Part of a small language model's weights.
Size: 8 layers, 14 heads of 64, MLP 3584 tanh GELU, vocabulary 32768.
Architecture: LayerNorm before each block, learned positions, biases, tied embeddings.
Training: a variant of Adam for these matrices, 12759 steps.
MLP neurons of a small language model. Each row is named by its layer, matrix (up: input weights) and neuron, and shows model dimensions 128-191. Each number is 200 + 30 x the weight over its row's rms, rounded and kept within 0 to 999.
After each neuron's rows, "fires after" lists the tokens most often just before its 100 highest values on Wikipedia text that the model never trained on.

L3.up2003,196,201,169,199,191,191,222,202,180,220,200,232,190,203,180,204,193,241,204,186,184,263,216,191,283,256,229,220,235,156,185,209,209,248,214,178,156,162,185,210,191,171,187,199,197,206,242,188,190,219,271,214,145,187,181,167,202,219,170,236,210,146,239,234
fires after: " =", "uk", ")"

L3.up484,223,215,131,189,232,169,188,237,120,151,239,223,206,195,197,181,213,196,195,218,184,205,200,221,258,175,218,253,230,220,230,208,150,233,151,221,192,208,168,210,214,252,199,186,191,205,167,151,238,236,241,227,189,244,195,238,181,204,212,199,157,146,238,152
fires after: " | + ", ".", "ator", ":"

L3.up2289,225,227,219,137,192,211,199,211,214,211,189,199,210,190,292,162,225,234,169,215,217,193,236,289,215,109,231,232,203,235,158,176,269,192,194,220,221,240,210,203,181,225,214,266,230,256,206,208,267,196,151,184,165,219,185,207,208,178,213,199,205,218,187,173
fires after: "1", "2", "5", "4", "3", "19"

L3.up3148,274,247,169,143,197,187,248,240,195,266,226,186,264,203,231,228,207,208,226,220,224,141,253,202,163,183,228,196,125,233,190,216,233,191,168,212,164,254,196,207,210,217,227,209,185,120,214,177,204,231,243,207,243,187,132,209,164,198,242,168,192,206,177,199
fires after: ".", " | ", " | +", "; "

L3.up2680,227,139,196,139,235,160,232,183,201,239,158,201,198,196,208,217,199,209,181,209,206,174,248,188,232,195,281,157,180,162,212,208,233,225,161,165,205,190,208,159,200,244,232,177,206,189,180,224,184,216,266,200,198,173,135,209,227,181,182,248,205,178,221,189
fires after: " | ", "0", "-", ".", "–", "j"

L3.up360,178,203,197,173,192,184,225,195,218,208,266,181,242,159,184,134,210,183,175,177,219,192,213,157,222,201,188,200,160,172,200,203,227,186,175,177,232,268,210,189,197,208,228,184,174,189,177,184,203,241,219,211,124,207,193,244,203,188,215,222,190,192,189,182
fires after: " | ", " (", "% | ", ") | "

L3.up1992,197,177,172,172,255,242,165,161,200,258,219,205,229,178,179,208,202,220,225,241,208,257,179,189,250,210,199,227,212,185,200,185,242,209,198,177,182,228,155,178,195,171,190,223,232,184,201,133,167,221,197,230,171,163,213,168,214,234,187,200,238,128,227,206
fires after: "\n", "–", "| ", " ("

L3.up3417,156,228,205,189,209,160,206,200,171,211,149,205,205,177,199,204,224,229,198,200,193,180,270,189,184,227,225,221,206,163,242,231,182,201,241,202,166,187,155,197,127,197,183,190,242,253,254,186,249,227,226,245,234,169,230,211,182,181,136,155,168,188,227,229
fires after: "\n\n", "i (", " =", ") (", "\n"

L3.up2909,172,162,157,209,187,181,219,182,208,224,209,227,188,191,188,147,188,214,213,227,222,209,190,189,250,144,209,155,202,256,201,219,189,193,218,202,226,213,196,190,194,197,213,189,180,205,230,261,181,197,176,210,235,250,173,212,204,223,203,257,170,178,130,216
fires after: ".", " and", "0", "–", "×"

L3.up2675,228,149,207,183,209,193,164,257,177,280,205,175,214,205,214,176,230,209,238,205,208,192,183,264,202,186,218,233,217,229,163,230,174,213,191,165,166,214,203,194,224,228,192,195,234,211,157,197,206,294,181,240,171,237,151,180,173,220,184,205,256,235,217,194
fires after: ".", " | ", "°", "′"

L3.up3085,176,190,249,197,267,186,201,234,199,191,198,162,186,202,232,217,216,235,229,230,181,207,247,194,243,184,232,209,227,188,234,201,252,137,201,202,212,225,206,214,215,207,245,225,211,204,240,233,192,234,277,244,131,197,155,172,223,159,215,205,204,182,226,195
fires after: ".", " (", " | ", " (−", "% were", "11"

L3.up3398,230,196,173,157,178,196,206,200,214,162,146,173,173,165,212,213,228,227,202,206,202,229,271,225,225,239,266,212,240,158,170,201,177,174,173,187,177,215,150,177,157,160,181,204,190,194,235,235,205,244,193,203,199,222,162,237,218,160,170,188,212,199,173,169
fires after: " | ", "0", " (aged ", "a"

L3.up1971,224,198,176,137,237,168,182,211,187,235,235,166,192,224,267,247,195,254,223,237,182,246,158,226,140,219,218,263,191,149,187,180,269,179,180,223,207,220,218,233,229,265,209,228,158,217,186,164,207,231,204,232,195,220,126,215,195,210,200,215,245,156,234,161
fires after: ".", ":", " | +", "+", ","

L3.up576,222,173,236,204,198,177,222,202,216,183,261,192,169,200,221,214,256,194,230,203,191,205,250,226,220,229,213,215,198,188,217,180,195,212,205,177,241,186,262,166,193,268,222,176,234,162,182,238,205,237,153,192,236,191,199,193,257,135,177,224,189,196,205,150
fires after: ".", " | ", ","

L3.up1364,215,210,201,231,179,142,199,207,232,166,221,250,233,213,191,218,170,214,141,251,203,190,200,217,206,208,253,177,235,255,210,200,229,231,158,211,205,218,211,272,186,216,205,177,184,200,172,200,169,212,242,188,241,211,163,201,256,260,214,193,149,180,202,122
fires after: " | ", "."

L3.up2441,218,215,203,214,184,220,201,213,138,183,154,251,177,226,205,175,192,215,223,233,212,221,221,207,239,257,226,210,215,220,220,229,155,207,196,189,223,144,190,231,148,184,208,163,257,220,241,205,207,232,228,219,262,208,123,216,259,233,190,266,188,152,178,180
fires after: ",", "1", " | "

L3.up2047,267,193,173,196,160,185,218,168,198,221,191,187,199,207,221,227,203,284,230,194,125,205,161,211,229,156,211,206,191,213,184,205,240,210,155,214,172,236,194,187,183,228,226,198,199,217,134,250,191,226,251,165,161,231,205,226,156,265,247,243,232,171,162,186
fires after: " |", "°", " | ", "′", " | + ", ":"

L3.up2949,218,192,207,192,220,171,194,273,150,212,154,201,162,207,226,216,191,200,208,163,234,155,213,208,200,163,231,175,211,164,170,192,176,186,185,173,156,200,146,225,194,149,194,262,222,219,177,250,218,194,202,171,203,161,236,193,216,217,154,199,201,193,217,223
fires after: "\n", ".", "\n\n"

L3.up1814,199,196,238,209,224,218,244,204,225,236,173,146,181,233,178,203,240,206,256,207,169,221,209,251,167,198,223,221,211,230,187,243,228,183,214,222,174,211,154,221,223,199,207,173,265,183,242,242,255,186,199,201,241,205,162,214,193,183,182,208,233,192,202,222
fires after: "\n", "| ", "- ", "|  |"

L3.up826,212,212,184,220,160,200,206,153,223,213,181,171,234,170,238,183,197,191,247,242,192,185,192,260,228,204,254,229,204,190,179,209,243,200,209,172,136,250,210,140,189,196,159,240,202,159,180,230,247,253,166,198,162,199,161,185,218,196,198,170,211,189,182,173
fires after: "0", " | ", "1", "; "

L3.up971,236,251,171,123,219,135,225,219,193,249,203,227,169,191,226,222,215,234,191,253,170,165,237,221,187,184,199,201,225,201,203,151,271,216,137,235,190,248,175,197,213,208,193,175,187,233,162,214,252,230,174,163,214,238,216,187,172,207,194,223,157,223,170,216
fires after: ".", "8", "6", "% | ", "00"

L3.up2206,188,175,209,230,181,237,206,204,206,169,205,227,198,224,249,259,189,241,214,178,176,201,206,208,246,206,233,223,210,255,223,175,188,180,179,232,186,225,121,199,210,224,149,187,207,185,132,213,170,188,169,214,235,233,131,195,162,283,220,191,191,194,176,179
fires after: " | ", "°", "–", ".", " | W ", ","

L3.up2851,158,205,201,187,215,229,203,254,198,156,168,206,208,168,197,212,222,198,198,230,265,175,179,220,209,193,203,214,229,168,209,223,226,181,230,219,179,190,148,199,158,223,168,196,200,258,158,228,213,223,245,217,236,219,162,158,226,165,176,210,201,178,184,186
fires after: "\n\n", "="

L3.up2196,177,152,184,213,166,153,202,270,221,234,188,207,233,210,210,218,224,188,224,170,214,212,246,158,153,250,225,201,197,152,159,172,210,210,147,246,157,254,177,196,185,126,152,232,170,213,194,289,228,201,220,222,191,178,210,192,189,198,190,218,161,179,128,236
fires after: "\n", "\n\n", "===", "=="

L3.up2655,191,181,205,205,220,223,199,180,180,168,231,208,235,242,175,160,183,157,240,192,161,168,189,194,189,206,211,245,196,216,213,176,180,241,241,207,140,232,201,206,168,215,205,176,163,209,206,226,243,237,212,231,187,201,203,294,227,191,243,241,224,180,234,139
fires after: "| ", "–", "1", " | ", "2", "|"

L3.up2840,177,239,216,204,232,212,174,195,174,249,186,188,244,174,223,201,216,201,168,254,230,217,131,213,166,245,184,202,224,247,150,234,223,162,150,212,161,189,198,225,224,196,213,181,259,215,237,243,150,224,156,221,146,207,216,201,156,183,193,201,194,236,173,178
fires after: "\n", "\n\n", " | Release", "| No."

L3.up2946,198,242,185,136,192,176,210,220,229,177,207,217,223,215,261,172,210,176,209,268,130,207,173,221,200,188,185,215,226,243,212,195,194,246,256,190,235,176,194,229,210,176,239,217,181,191,248,203,211,205,196,163,202,170,191,210,225,190,217,244,152,148,174,166
fires after: ".", " | ", "00", " (", "% | ", ","

L3.up1645,218,177,229,174,208,183,176,235,244,279,135,227,208,135,218,265,215,198,207,210,274,234,161,163,205,179,215,179,192,162,218,213,172,215,223,189,186,156,168,157,196,222,189,188,222,230,181,200,232,208,227,212,179,173,264,214,201,124,169,156,187,162,212,195
fires after: "2", "4", "1", "3", "6", "8"

L3.up1028,193,187,144,135,233,192,161,201,138,139,190,200,205,174,288,163,227,281,178,225,184,246,220,243,224,179,234,210,211,157,237,212,192,168,229,226,175,242,164,215,194,232,227,212,215,191,228,174,203,224,189,206,181,159,135,197,230,242,219,213,229,182,216,147
fires after: ".", ",", "\n", "2"

L3.up417,182,204,203,203,205,183,193,229,234,164,178,200,218,212,215,199,194,232,230,214,208,194,281,184,202,182,171,216,204,234,251,214,215,186,204,193,104,168,224,207,230,165,178,176,205,142,240,180,229,196,251,255,193,196,149,251,224,259,193,262,264,196,217,194
fires after: "\n", "\n\n", "995", "987", "024"

L3.up3118,257,203,176,138,221,177,176,267,138,187,164,220,259,216,201,170,174,267,240,270,194,197,227,232,189,215,236,196,244,202,138,176,157,245,225,223,177,192,188,165,202,252,204,277,205,203,214,219,170,273,179,172,196,186,189,196,202,227,213,183,200,154,147,234
fires after: ".", "–", "6"

L3.up3108,204,137,254,160,206,220,152,199,171,193,247,231,186,225,242,185,237,209,160,204,194,192,124,244,188,217,203,245,173,201,228,191,247,204,189,201,246,234,243,215,172,227,216,173,183,200,175,123,168,225,197,220,137,250,265,220,225,198,171,216,226,218,223,213
fires after: " | ", ",", ") | ", " | Total |", "55"

L3.up3109,182,218,164,132,231,182,195,268,173,162,175,190,137,137,195,202,240,213,223,204,229,134,193,150,256,202,199,215,245,175,154,201,173,198,211,193,229,166,155,226,226,227,184,230,228,244,212,173,255,248,257,212,161,166,180,186,261,147,221,138,191,248,166,233
fires after: "===", "==", " ===", " ==", "====", "s=="

L3.up2038,221,163,185,217,211,193,260,236,192,210,242,195,192,209,232,253,228,173,173,182,164,188,211,221,179,189,214,264,143,190,168,219,138,170,182,160,161,188,192,190,204,237,224,170,236,169,193,204,219,178,182,213,120,231,197,242,178,211,205,239,221,212,254,195
fires after: " | ", "i (", ") |", " (", "; "

L3.up1393,212,219,149,177,234,204,214,189,163,231,176,202,223,168,196,194,202,239,195,231,242,218,227,244,233,227,200,228,209,103,233,232,209,156,215,213,166,150,195,177,196,227,157,171,206,222,243,152,272,218,231,213,235,171,194,257,252,136,157,135,226,177,220,135
fires after: "\n", "\n\n"

L3.up3150,209,179,222,159,211,220,213,204,161,231,182,190,217,205,207,223,221,181,242,193,218,225,205,269,181,192,233,252,151,185,184,194,228,176,201,206,184,191,196,159,172,249,225,206,173,245,200,206,199,232,160,230,214,195,182,214,172,190,197,184,139,179,190,177
fires after: " | ", "% | ", " ", ") | ", " Center"

L3.up3214,221,255,137,237,204,133,200,186,138,190,190,219,198,171,201,212,204,216,247,288,229,231,198,231,191,187,203,192,167,217,234,186,158,200,167,285,153,209,172,190,210,186,246,196,232,218,201,248,200,231,241,173,198,158,236,232,218,146,215,198,202,152,226,207
fires after: "."

L3.up2127,169,170,204,167,238,190,207,206,185,217,134,218,174,184,216,145,223,186,205,210,154,240,227,194,219,255,251,189,221,179,198,180,193,161,220,215,192,235,182,135,216,184,217,198,273,235,251,183,172,244,208,270,223,220,166,213,217,198,181,219,249,180,189,213
fires after: "1", "2"

L3.up149,208,187,207,167,181,225,194,231,208,151,217,216,232,192,281,221,213,222,161,224,188,190,190,235,200,196,202,225,244,184,163,240,202,206,204,250,215,192,206,180,138,206,230,187,189,216,185,161,217,241,192,237,197,214,177,229,180,204,182,166,221,168,178,218
fires after: " | ", "% | ", " |  |  | ", " |  | "

L3.up2562,220,224,225,158,180,201,171,211,187,219,252,225,222,200,180,225,219,184,259,246,214,209,152,255,175,213,233,191,191,200,193,195,273,218,188,165,188,227,184,200,186,198,181,217,197,172,201,201,217,231,233,225,173,186,192,228,204,174,180,172,187,191,207,211
fires after: "\n", "\n\n", ":"

L3.up885,150,206,166,102,170,190,215,198,222,189,162,217,223,182,180,207,247,232,259,213,164,192,277,222,217,192,199,227,243,196,164,204,172,172,207,226,154,184,209,202,237,160,143,195,223,158,238,193,255,209,189,164,153,224,151,181,143,177,212,209,166,272,300,195
fires after: "\n\n", "\n", "-", "=="

L3.up2002,143,184,215,208,236,173,173,252,173,152,187,231,208,164,207,243,220,202,258,195,192,146,213,200,200,247,219,160,212,165,205,193,170,206,180,219,206,206,150,209,217,176,220,194,235,238,210,214,201,178,263,211,177,184,183,251,211,120,203,185,226,228,177,197
fires after: ".", "-", " .", "–"

L3.up1812,160,160,171,215,208,162,186,204,195,211,124,210,281,161,187,283,204,232,259,196,160,183,179,205,187,208,218,241,210,225,192,231,198,170,133,215,147,170,199,193,175,180,259,228,270,204,163,233,197,199,246,197,243,199,256,210,241,250,167,237,250,174,289,153
fires after: "| ", " (", "man (", "–"

L3.up2583,214,142,180,132,197,177,197,237,187,153,252,210,250,187,276,196,176,228,154,263,221,253,194,248,202,209,240,208,184,204,192,234,210,200,224,197,209,222,211,193,204,201,201,196,204,191,194,171,221,264,203,242,232,224,187,185,193,165,202,209,218,219,246,154
fires after: "0", "1", " | ", "3", "2"

L3.up758,193,198,215,213,133,250,278,185,218,218,165,238,240,226,168,172,198,194,217,184,139,142,217,229,205,227,194,184,176,160,150,203,258,229,190,201,190,153,207,176,175,122,211,176,254,211,235,178,206,193,175,180,220,205,115,247,242,207,187,237,247,181,179,196
fires after: "\n\n", "\n", " |", ") |"

L3.up1233,208,219,208,159,248,171,183,215,152,208,203,186,202,203,235,170,210,228,227,244,221,200,171,265,146,197,212,214,215,191,210,212,160,197,221,205,142,187,181,216,211,249,178,189,222,206,245,152,239,279,193,193,152,187,191,176,206,194,158,141,232,219,195,168
fires after: ".", " |", "\n\n", "|", "8"

L3.up2642,191,177,217,141,219,204,186,220,201,202,166,167,167,255,190,258,199,187,203,244,192,194,186,222,196,294,255,214,239,205,195,169,221,236,222,190,162,217,157,173,232,196,224,222,175,232,209,174,180,234,210,236,170,215,177,202,144,212,200,215,209,222,218,120
fires after: "2", "1", "023", "7", "| Team", "3"

L3.up2069,196,203,225,157,244,233,211,153,200,170,232,235,201,191,219,205,180,165,165,229,247,192,170,210,206,206,220,250,167,205,216,213,188,211,200,208,211,179,138,188,168,177,203,185,183,237,166,182,259,216,167,167,141,207,211,220,182,193,210,217,193,269,198,185
fires after: " | ", " (", "; ", " % |", " | Total |"

L3.up2902,210,182,188,184,189,226,210,167,231,214,157,185,179,200,196,201,206,153,246,171,250,177,194,205,264,169,237,215,238,181,247,182,213,194,203,201,205,214,196,214,219,194,174,212,200,200,199,186,196,240,223,211,209,173,113,182,163,263,230,237,224,189,173,136
fires after: "–", "1", "2", "3", "4", "6"

L3.up1895,180,219,203,236,199,183,191,199,163,136,211,236,211,212,194,157,165,237,186,240,185,259,211,245,192,172,265,182,247,220,228,188,195,191,172,232,224,230,189,219,155,184,184,201,205,154,237,227,176,189,253,213,256,186,187,253,222,225,189,229,160,154,152,185
fires after: " ", " | ", "–"

L3.up2896,133,169,152,176,206,230,235,178,140,207,242,182,191,214,244,177,236,203,183,215,173,227,238,195,220,191,227,186,236,179,213,151,221,180,202,193,183,205,196,196,172,170,214,172,183,244,167,258,177,213,207,204,170,237,186,276,186,256,204,245,194,123,181,180
fires after: " | ", ") | ", ": ", " |  | ", " was "

L3.up2622,207,210,208,225,164,167,190,213,235,237,209,236,219,210,205,203,193,246,250,227,197,189,205,266,169,175,241,223,149,265,202,177,225,217,238,174,222,202,196,183,208,253,209,192,223,165,184,220,172,269,183,190,163,174,183,189,201,153,200,207,173,163,193,197
fires after: ".", " | ", " o", "×", "0", "2"

L3.up47,204,186,169,106,230,250,190,213,172,238,205,216,204,154,184,201,217,277,225,256,216,148,179,201,217,231,231,197,193,180,213,205,195,188,235,184,261,217,167,200,218,235,171,227,190,232,192,215,236,225,261,219,185,204,174,167,172,127,274,186,173,213,250,187
fires after: "; ", " | ", "2", "3"

L3.up469,153,166,190,213,166,236,201,152,248,224,231,207,158,255,216,190,244,212,173,181,153,170,242,197,241,171,210,235,159,167,215,199,193,162,211,194,180,255,211,199,146,213,250,170,207,166,190,199,192,218,191,253,182,200,174,258,221,176,247,185,199,173,220,214
fires after: "\n", "- Ed"

L3.up1154,215,148,203,178,262,199,152,240,208,215,183,219,231,161,198,213,256,252,193,204,171,219,199,253,202,187,278,222,209,214,189,211,228,201,221,214,255,194,155,232,231,164,226,202,203,190,212,212,168,244,245,231,171,245,149,233,215,245,206,209,188,272,236,210
fires after: " | ", "-", ".", "–", "°N "

L3.up1462,207,188,211,170,241,172,181,228,228,215,222,178,201,190,251,191,234,215,176,243,167,198,201,255,231,150,273,231,183,282,187,184,200,202,177,220,179,225,205,190,172,214,241,182,252,185,210,178,177,278,151,225,199,213,167,231,210,218,204,211,217,175,170,175
fires after: " | ", "0"

L3.up3262,188,194,151,195,240,136,197,241,180,223,242,209,210,153,212,282,222,258,193,188,246,215,178,228,212,204,254,194,224,192,198,160,222,226,105,199,216,251,179,166,223,248,230,236,165,214,220,270,214,235,203,188,226,167,200,183,148,173,247,227,181,207,196,190
fires after: "-", "–", "3", ".", " ft "

L3.up2829,201,203,175,180,210,239,179,227,197,208,176,193,152,252,204,217,238,251,234,222,240,126,208,269,171,198,300,219,235,207,210,172,157,258,180,185,143,239,151,194,175,200,205,183,217,188,208,170,164,207,258,224,163,157,144,167,181,199,225,159,174,210,216,167
fires after: ".", "\n\n"

L3.up1630,212,113,188,219,223,251,215,189,196,211,197,192,235,226,230,191,275,193,167,185,199,204,137,197,206,225,189,213,218,240,204,238,304,253,227,209,173,194,213,128,189,239,183,194,193,246,119,223,165,209,210,242,146,207,151,209,198,159,207,175,187,239,134,217
fires after: "2", "1"

L3.up1134,187,225,187,218,200,186,186,263,232,209,150,269,141,199,183,163,192,249,200,247,213,198,277,206,170,223,208,159,236,184,187,205,169,217,235,209,163,158,168,243,200,169,210,259,165,191,252,156,174,243,257,179,205,192,176,133,224,210,179,206,198,174,161,199
fires after: "==", " ==", "===", " ==="

L3.up632,164,184,164,145,190,209,163,248,208,226,196,210,209,202,165,242,259,201,235,214,194,188,256,193,165,163,222,197,205,174,179,204,203,238,174,233,192,257,205,209,196,152,172,249,134,233,177,206,235,203,204,182,211,218,133,215,217,162,176,229,175,182,205,212
fires after: "==", ".", "===", " |", "-", "  -"

L3.up1202,219,215,246,164,249,164,179,236,198,200,170,209,164,201,189,148,185,244,233,259,201,203,190,185,195,220,263,193,206,199,181,165,209,187,235,217,211,246,169,196,237,197,232,220,251,207,177,204,136,243,192,177,219,200,186,213,215,215,129,207,211,214,194,170
fires after: " | ", ".", "–", "; ", "2"

L3.up3394,223,183,189,161,185,167,193,190,168,202,162,267,191,133,225,184,211,178,221,259,198,159,188,170,216,181,244,197,248,232,227,233,176,174,175,192,211,217,184,170,198,140,205,218,166,216,256,239,209,243,229,178,173,193,157,202,196,228,189,227,235,168,183,150
fires after: "1", "\n\n", "2", "| "

L3.up3518,215,201,167,176,224,199,208,203,238,212,177,201,192,238,200,201,214,201,169,197,202,176,238,196,244,164,184,213,193,172,221,230,191,259,176,186,207,146,170,148,182,129,208,176,191,157,204,178,200,192,191,194,149,217,211,277,244,200,193,277,244,238,213,181
fires after: "1", "2", "Personal details"

L3.up2199,178,193,186,171,226,170,204,265,171,195,236,248,278,189,202,207,169,190,177,194,188,199,191,253,156,225,181,142,207,228,229,205,159,176,187,163,176,191,235,176,180,266,233,187,188,210,153,223,166,215,239,184,202,140,184,191,204,166,183,221,186,232,241,200
fires after: ".", "05", "0", ":", "55"

L3.up548,192,194,193,174,230,204,220,216,185,169,191,182,192,136,262,230,231,212,166,285,229,171,241,210,202,174,195,207,233,178,266,194,216,229,200,230,234,190,216,159,203,171,200,179,175,209,195,178,230,217,142,206,209,185,184,220,207,212,205,226,223,221,214,180
fires after: " | ", "; ", " | +", " ("

L3.up1635,187,186,205,177,230,175,206,192,196,167,187,196,203,246,241,219,159,215,168,171,131,185,219,163,226,206,182,181,218,163,232,209,212,117,200,194,214,184,198,227,192,179,234,231,241,222,232,185,225,198,190,233,175,170,248,211,210,240,152,252,197,186,268,185
fires after: " (", " (born ", "1", "man (", " from "

L3.up458,210,214,204,180,168,139,198,188,225,157,207,236,159,193,242,251,175,238,241,182,269,195,243,224,208,213,192,178,200,204,228,160,181,193,187,206,201,204,184,161,219,219,187,205,213,171,219,188,190,246,229,217,197,189,197,191,169,127,160,204,195,171,175,210
fires after: ".", "–", "6", "1", "0", " | ."

L3.up3557,255,199,183,122,161,168,224,257,197,222,220,230,207,193,267,221,180,221,117,218,178,182,168,229,219,213,296,239,189,167,147,171,240,193,179,193,213,252,218,212,178,285,189,173,199,226,171,202,214,222,186,223,217,235,177,211,228,166,203,191,198,252,170,208
fires after: "0", ".", ", n"

L3.up907,216,195,200,157,222,174,219,197,182,182,189,188,202,145,200,171,151,246,254,202,234,207,202,221,188,185,270,180,201,172,244,198,261,188,195,170,216,227,217,188,170,195,189,199,226,211,222,234,224,253,235,158,192,190,173,139,199,170,211,225,198,277,193,176
fires after: " | ", "0", " | Apps | Goals", ".", "1", "–"

L3.up272,176,192,219,197,217,157,236,195,194,201,214,202,173,226,183,197,223,196,220,250,215,226,229,205,201,230,249,256,207,171,224,208,183,150,215,227,257,136,249,171,156,198,229,216,291,154,254,187,170,232,177,182,184,195,193,196,223,157,158,189,219,216,200,160
fires after: ") (", " (", " \"", "i (", "s (", "\" ("

L3.up3355,229,161,201,161,250,177,199,159,231,146,166,137,238,225,251,176,200,221,275,195,166,176,201,211,215,135,206,219,246,206,202,199,165,180,218,199,156,185,239,245,209,190,207,228,215,218,220,179,189,208,145,180,225,180,159,198,214,196,249,202,214,209,233,157
fires after: "\n", "| ", "\n\n"

L3.up1382,205,154,222,177,235,199,169,257,118,170,230,255,211,191,171,204,227,282,263,224,139,143,229,247,161,198,194,182,253,200,253,187,166,197,180,230,207,225,187,164,196,206,198,207,204,216,211,227,188,224,251,164,220,204,173,236,235,210,178,249,230,220,221,213
fires after: ".", " .", " | .", " | +", ":"

L3.up3410,219,164,187,178,200,192,220,209,243,185,248,242,220,237,273,217,190,214,156,239,236,194,246,195,185,189,210,210,192,216,233,195,172,185,240,207,167,164,141,191,161,213,183,218,267,203,172,177,211,214,188,225,186,231,231,253,254,215,204,260,189,188,198,175
fires after: " (", ".", " | "

L3.up3236,135,171,262,168,180,203,236,210,223,216,184,144,222,207,239,130,145,226,248,211,164,247,218,262,233,305,192,208,128,167,192,205,200,174,219,215,198,208,181,181,246,236,159,228,169,223,152,195,215,221,230,203,204,214,134,243,217,167,211,137,264,221,139,238
fires after: "2", "1", "3", "4", "0", "10"

L3.up1169,202,197,210,132,175,133,204,210,151,212,200,258,161,163,224,218,253,242,213,218,228,187,204,224,188,222,221,216,220,200,225,173,147,228,161,224,202,226,160,205,143,207,228,209,205,236,173,231,188,210,208,184,198,166,208,225,199,232,136,214,166,175,189,180
fires after: ",", ".", " ."

L3.up2463,169,210,174,185,193,190,244,151,136,183,170,178,172,186,207,173,207,144,170,210,206,226,214,169,251,252,207,247,206,169,203,170,234,150,201,190,195,238,128,143,208,192,231,212,233,252,209,171,170,206,137,253,201,169,221,267,203,216,241,225,188,175,214,213
fires after: "2", "1"

L3.up3380,216,120,231,164,173,196,202,192,212,213,192,179,261,154,200,240,189,187,169,207,171,195,143,231,184,266,169,214,206,216,210,202,227,184,236,192,222,195,197,216,157,208,196,176,201,218,193,205,249,238,192,200,207,177,173,292,198,173,165,199,218,214,191,159
fires after: " | ", ":", "| ", "\n", "; A; H", " |"

L3.up3239,210,155,218,101,251,245,225,212,241,188,258,165,191,213,173,235,165,153,197,208,204,211,238,168,234,142,215,169,230,127,227,177,202,243,232,211,254,211,246,159,209,168,176,263,170,144,192,218,175,196,158,227,244,196,212,217,213,168,211,198,169,120,201,194
fires after: "1", "0", "2", " | ", "/"

L3.up3110,195,198,166,194,218,172,181,201,157,225,218,215,196,152,210,217,210,196,201,203,143,225,132,237,237,229,237,190,261,156,243,220,189,219,213,215,171,236,156,161,144,182,196,139,207,163,202,181,208,239,199,240,151,233,161,255,258,190,188,219,207,191,242,182
fires after: ":", " |", ")", ", ", "),", "39"